{
  "d_model": 256,
  "n_kv_head": 8,
  "activation": "tanh_gelu",
  "norm_place": "pre",
  "norm_eps": 1e-05,
  "bias": "all",
  "init_std_qkv": 0.0233,
  "init_std_down": 0.0233,
  "beta2": 0.99,
  "schedule": "wsd",
  "doc_mask": true,
  "dataset": "wikipedia_en"
}
MLP neurons of a small language model. Each row is named by its layer, matrix (down: output weights) and neuron, and shows model dimensions 128-255. Each number is 200 + 20 x the weight over its row's rms, rounded and kept within 0 to 999.
After each neuron's rows, "fires before" lists the tokens most often just after its 100 highest values on Wikipedia text that the model never trained on.

L19.down680,214,181,159,159,189,196,186,214,194,232,203,191,192,222,219,162,220,191,183,192,216,217,192,164,227,201,198,233,203,205,221,217,212,229,230,209,224,216,187,210,179,185,195,180,210,172,184,196,212,220,225,164,189,176,171,191,221,192,170,218,215,231,195,188,214,207,216,186,216,209,226,179,174,171,209,189,164,187,209,187,221,231,206,210,213,197,213,214,172,193,209,174,197,202,196,194,220,226,198,218,188,209,199,164,212,200,208,210,208,191,202,198,156,164,190,231,197,174,195,210,198,217,207,223,226,218,190,206
fires before: " |", " 0", ",", ";", "."

L5.down837,176,202,209,194,165,188,211,205,181,231,178,182,180,206,199,192,207,160,185,191,176,188,210,209,172,174,227,200,220,192,245,149,206,224,160,213,178,194,239,186,183,188,172,201,229,183,210,188,213,214,206,191,223,171,198,226,206,187,183,187,221,208,199,202,242,235,218,236,177,212,191,201,221,195,198,194,199,185,192,171,190,211,195,194,187,209,222,202,189,207,205,204,241,224,208,219,190,162,197,174,211,177,167,216,215,139,165,197,230,161,204,189,196,155,192,198,216,215,216,205,162,225,240,213,185,216,176,157
fires before: "\n", "  ", "-"

L11.down212,222,207,239,199,183,186,205,199,209,207,231,189,193,180,182,228,231,229,194,239,195,223,197,185,233,194,191,192,140,197,173,244,200,210,236,216,182,216,182,215,226,203,199,177,203,214,207,181,195,232,200,182,233,198,203,185,189,218,195,172,252,202,216,218,170,194,211,196,209,222,196,171,166,177,202,185,203,204,182,237,200,202,200,170,199,199,167,192,187,227,189,170,227,183,176,209,205,216,220,203,204,201,202,202,153,200,193,173,235,230,206,204,202,186,195,197,234,201,188,192,196,199,192,168,177,195,211,188
fires before: "–", " |", "\n", " 1"

L5.down366,190,188,208,206,178,222,213,234,185,224,193,206,173,195,185,188,220,186,221,219,179,226,192,208,200,203,179,213,188,205,218,202,191,227,202,208,172,214,208,188,240,172,179,194,222,196,203,222,209,227,207,173,196,180,218,184,212,165,190,179,184,145,215,196,210,197,239,218,173,236,191,201,214,186,240,203,224,197,191,190,199,221,218,228,187,191,201,184,212,198,195,186,175,207,193,210,205,180,226,197,208,224,221,179,182,181,205,236,206,182,204,182,230,212,188,209,170,191,220,188,189,167,187,207,198,207,188,215
fires before: "|", " |", "–", "."

L5.down995,192,239,208,201,193,215,214,189,161,196,202,223,209,199,187,233,198,181,225,197,231,225,191,194,191,183,221,216,206,196,198,228,131,201,236,249,181,216,221,205,204,223,191,199,172,196,200,173,203,210,187,164,190,232,216,205,225,189,210,199,158,209,207,199,198,212,225,197,203,180,243,172,218,200,210,221,172,199,194,172,198,168,187,166,210,220,221,225,205,199,208,199,196,227,211,199,214,221,223,198,210,162,200,196,234,219,204,209,214,196,197,188,187,192,220,197,212,240,191,223,193,181,205,212,244,210,219,184
fires before: " |", "er"

L2.down667,192,186,223,208,192,201,201,187,201,211,231,190,204,203,181,204,244,214,165,168,229,171,188,225,202,225,243,225,161,176,207,199,171,192,182,182,206,193,204,223,179,199,199,211,163,231,201,184,220,209,203,212,192,212,171,198,197,199,185,194,216,208,177,190,217,223,201,214,192,189,209,204,245,197,217,180,195,193,164,179,183,208,210,191,199,189,194,202,215,192,244,233,239,192,168,201,184,203,203,214,216,204,181,228,204,209,237,217,204,203,227,190,143,198,210,147,188,193,172,185,205,208,151,186,191,198,221,207
fires before: "s", "ed", "ing", "er", ","

L15.down165,167,202,231,235,222,201,175,224,200,193,196,231,181,204,205,192,212,204,231,158,210,206,198,194,199,181,212,220,218,208,189,171,181,235,265,222,178,225,231,170,148,188,222,178,197,214,181,192,186,180,192,161,212,228,182,202,202,189,188,180,189,223,210,203,216,196,203,186,178,180,193,196,205,224,211,208,190,184,195,154,203,181,180,192,189,201,211,225,146,187,145,202,181,219,207,189,203,205,198,183,186,184,233,195,214,209,194,196,190,197,220,193,196,185,219,164,177,218,201,199,173,182,221,201,198,217,223,197
fires before: ",", ".", " and", "sq"

L5.down878,191,176,190,196,185,183,225,202,230,210,201,183,210,211,225,181,159,194,238,192,186,147,203,198,197,224,212,179,199,208,191,213,213,224,241,223,191,169,204,199,218,194,194,203,216,208,197,212,222,206,211,211,198,193,201,196,200,213,183,254,181,224,220,180,208,216,153,170,198,204,210,194,204,236,170,221,237,206,213,203,203,176,203,189,202,200,196,203,177,189,186,204,215,170,203,239,206,188,193,194,214,216,181,247,190,202,168,198,188,177,224,197,201,204,216,200,188,190,207,181,154,230,214,201,186,211,220,166
fires before: "ug", "zen", "gu", "ba", "ette"

L15.down142,184,208,210,182,187,238,209,176,230,199,175,196,202,197,191,191,226,196,236,187,194,180,195,182,213,206,238,186,163,187,225,211,209,202,194,194,203,183,176,205,203,221,190,232,179,178,191,225,187,228,212,218,192,219,202,221,183,189,150,193,205,205,194,192,198,168,210,180,218,206,222,216,232,191,228,208,245,223,182,223,202,188,224,225,205,205,225,190,176,155,203,225,174,192,184,201,169,141,184,191,225,181,204,175,191,207,192,222,202,169,234,207,202,186,243,200,166,222,209,183,159,207,195,220,186,191,195,236
fires before: "=", "W", "  ", " $", " February", "-"

L2.down111,197,197,197,221,205,155,182,203,178,189,177,204,200,214,224,212,225,209,213,227,202,206,170,212,190,225,186,200,190,143,195,237,182,203,194,167,186,219,190,185,228,166,185,194,190,205,178,198,222,211,225,203,200,196,213,217,210,203,217,197,214,204,161,167,210,185,223,224,212,223,206,223,201,185,183,184,189,201,174,261,222,206,216,209,200,203,159,214,242,202,216,166,169,158,230,216,224,152,199,188,251,182,188,220,195,209,215,142,208,178,222,216,169,205,198,223,194,217,192,217,205,224,219,209,209,217,193,187
fires before: ")", ":", "–", " by", " of", " from"

L19.down446,201,193,208,152,237,205,207,181,188,184,207,188,194,197,211,219,202,202,187,228,238,192,194,209,205,202,223,179,181,173,196,209,199,184,175,206,235,200,221,162,194,189,186,181,194,195,198,210,196,219,185,161,225,211,191,193,227,222,184,217,208,243,181,223,199,183,212,184,229,218,207,208,221,185,190,205,188,214,211,208,212,201,183,238,211,206,200,188,176,184,181,181,198,227,197,184,195,204,219,199,227,196,171,203,230,190,193,189,204,183,181,216,243,167,159,202,180,214,196,178,210,205,207,221,220,203,230,204
fires before: " |", ";"

L19.down670,233,196,219,203,185,232,199,187,185,179,181,179,155,193,226,216,215,178,186,185,212,221,176,210,199,161,203,199,189,195,181,194,194,241,186,198,183,205,162,207,188,152,195,196,211,187,182,165,240,181,191,213,191,222,164,203,191,219,201,159,221,233,206,190,229,204,215,191,187,184,184,211,193,193,207,211,176,202,224,240,194,201,239,169,210,211,191,184,183,204,225,201,205,190,216,195,167,235,200,189,232,186,212,195,156,200,202,199,213,219,179,205,242,205,212,197,190,241,158,217,196,193,204,188,206,214,206,208
fires before: " |", "|", "\n", ":", ","

L5.down319,204,217,246,211,211,213,189,199,196,241,195,209,187,232,186,211,192,190,218,186,223,204,188,197,222,185,187,190,168,183,195,197,194,190,205,180,217,217,228,213,219,214,222,179,189,186,193,220,201,213,209,175,159,172,184,193,196,221,198,183,222,206,204,209,182,204,216,200,220,195,142,169,211,164,192,223,168,232,200,175,225,199,222,238,208,218,210,195,188,213,215,220,239,177,195,200,199,207,193,193,178,195,206,203,171,186,232,191,158,240,209,202,213,211,216,195,205,196,194,178,236,227,202,201,187,190,189,202
fires before: " |", ".", "–", " the"

L12.down413,202,188,241,217,194,176,207,198,210,227,209,176,229,142,202,254,197,230,163,231,208,194,212,209,200,211,198,193,199,173,226,215,202,206,201,205,184,208,221,181,217,194,160,170,196,234,197,198,189,209,214,196,189,180,184,230,214,207,209,200,190,200,187,175,212,192,202,207,179,192,242,217,211,169,185,234,220,214,215,202,231,230,174,215,184,242,197,194,227,193,184,183,247,196,193,192,176,209,212,198,175,208,191,215,159,209,195,186,189,234,207,168,179,195,183,226,209,206,213,188,224,213,204,187,198,225,208,205
fires before: " 0", "\n", "  ", " 1", " 2"

L12.down60,223,222,214,188,188,234,189,197,231,187,211,200,207,207,201,204,213,206,217,241,235,189,198,193,161,202,142,218,194,206,173,215,170,246,197,218,193,220,183,184,195,209,178,228,208,170,190,203,194,168,214,205,173,211,220,153,172,204,185,185,170,177,180,190,207,203,206,193,226,188,190,203,216,244,195,197,222,203,188,204,195,219,234,196,182,198,216,176,198,186,189,219,182,226,180,182,157,201,180,184,206,229,188,205,205,219,206,180,201,183,224,182,167,179,183,252,207,188,192,205,228,196,190,217,196,223,199,193
fires before: " |", "|", ";"

L3.down790,170,194,213,210,172,241,196,193,174,206,207,171,166,202,203,193,196,205,201,189,182,161,189,192,198,195,187,231,187,207,197,223,189,199,193,203,188,201,158,193,184,207,188,208,227,199,169,220,207,200,208,204,221,204,191,181,190,237,180,170,222,205,189,198,242,194,174,205,208,233,216,181,196,206,183,172,223,203,209,211,147,176,186,236,229,183,205,195,217,197,203,178,189,203,216,191,204,147,215,209,220,214,212,201,207,201,195,259,205,223,207,192,180,196,218,221,202,201,220,210,201,243,175,215,204,210,191,172
fires before: "a", "ia", "gu", "kar", "zen", "i"

L15.down406,160,205,192,192,243,169,183,178,225,211,195,193,231,226,179,212,212,195,212,220,214,168,204,162,156,209,211,172,186,222,218,228,232,208,224,195,210,224,219,198,167,182,230,206,193,225,201,185,164,191,175,183,181,206,209,193,171,211,223,181,201,188,218,201,235,247,200,213,232,228,225,179,228,198,217,199,224,221,210,193,226,155,169,229,184,196,202,219,201,208,193,200,169,206,211,193,210,171,174,205,199,241,163,250,164,188,189,191,190,211,213,215,193,202,211,201,208,211,146,206,180,226,204,186,168,157,190,215
fires before: "|", "–", "-", " |", ":", "="

L11.down556,233,192,160,226,223,203,161,214,206,190,180,189,196,179,204,229,201,219,155,229,194,221,211,212,194,207,197,227,209,187,156,240,197,192,200,176,175,216,184,180,199,190,226,198,163,239,192,217,203,200,195,193,186,199,181,180,159,226,223,200,202,185,186,186,213,219,192,204,200,238,165,164,207,213,193,208,157,211,212,206,184,177,149,193,189,167,208,182,213,197,195,166,200,194,173,198,204,221,184,228,187,272,184,185,251,211,207,216,226,216,214,219,188,200,197,240,191,184,194,203,229,227,198,209,213,218,228,221
fires before: "|", "=", "2", "k"

L15.down645,197,203,206,200,208,204,206,201,200,180,226,192,198,183,163,212,194,206,209,212,197,176,218,195,205,163,186,194,187,203,211,193,221,198,133,190,180,207,215,210,240,197,163,201,213,205,217,201,206,194,191,199,207,160,192,203,239,219,203,186,199,208,208,191,205,191,242,223,181,191,231,202,209,190,185,213,241,203,219,189,222,172,224,200,198,190,217,223,233,170,204,206,184,198,227,207,169,193,211,202,71,208,199,187,210,190,191,184,198,180,233,192,190,180,202,203,228,205,167,224,178,185,201,197,188,204,190,184
fires before: ":", "s", "un", " |"

L11.down444,175,196,187,219,199,191,207,195,204,215,188,204,202,219,201,184,180,204,204,168,170,189,254,206,222,187,200,177,214,214,219,184,190,204,144,222,211,175,209,194,210,210,182,227,201,167,189,234,189,208,211,183,218,202,212,193,223,155,191,179,209,175,229,162,185,238,227,192,234,200,244,176,184,190,213,190,206,207,170,208,219,206,198,193,189,200,217,211,192,177,182,189,178,230,157,189,189,172,215,189,156,213,213,206,200,193,189,192,193,149,226,205,216,181,201,214,195,192,212,207,202,217,202,189,187,220,168,177
fires before: "|", "-"

L15.down662,219,212,204,192,203,173,199,177,188,214,225,203,174,204,189,190,200,174,172,177,174,183,194,195,221,224,228,223,226,217,194,221,222,252,195,174,173,220,210,185,186,202,211,193,167,176,250,209,215,157,226,222,196,194,194,202,188,228,178,186,210,182,167,254,193,207,178,206,215,192,191,228,205,215,199,231,250,205,170,185,228,200,163,197,195,213,190,174,206,213,189,225,165,197,174,209,212,230,199,206,224,187,191,191,158,213,189,174,203,245,201,181,220,197,222,171,194,226,240,214,178,217,176,207,207,212,202,220
fires before: "ed", "W", "es", " the", "e", "ing"

L12.down29,206,203,208,196,162,195,201,194,186,219,207,204,199,183,183,196,204,223,200,202,188,188,185,194,222,182,178,189,164,192,182,237,162,212,201,239,192,179,177,196,208,186,164,239,176,198,179,220,221,158,229,200,201,224,216,186,195,190,182,199,211,215,183,190,187,194,175,212,190,195,211,236,222,193,213,230,238,199,195,212,230,250,189,210,207,194,209,198,206,217,179,226,219,197,205,167,174,183,209,196,206,200,209,197,172,200,202,207,197,208,209,187,208,200,178,230,194,194,214,206,213,215,201,219,214,178,219,193
fires before: " |", "\n", ";", ".", " 0"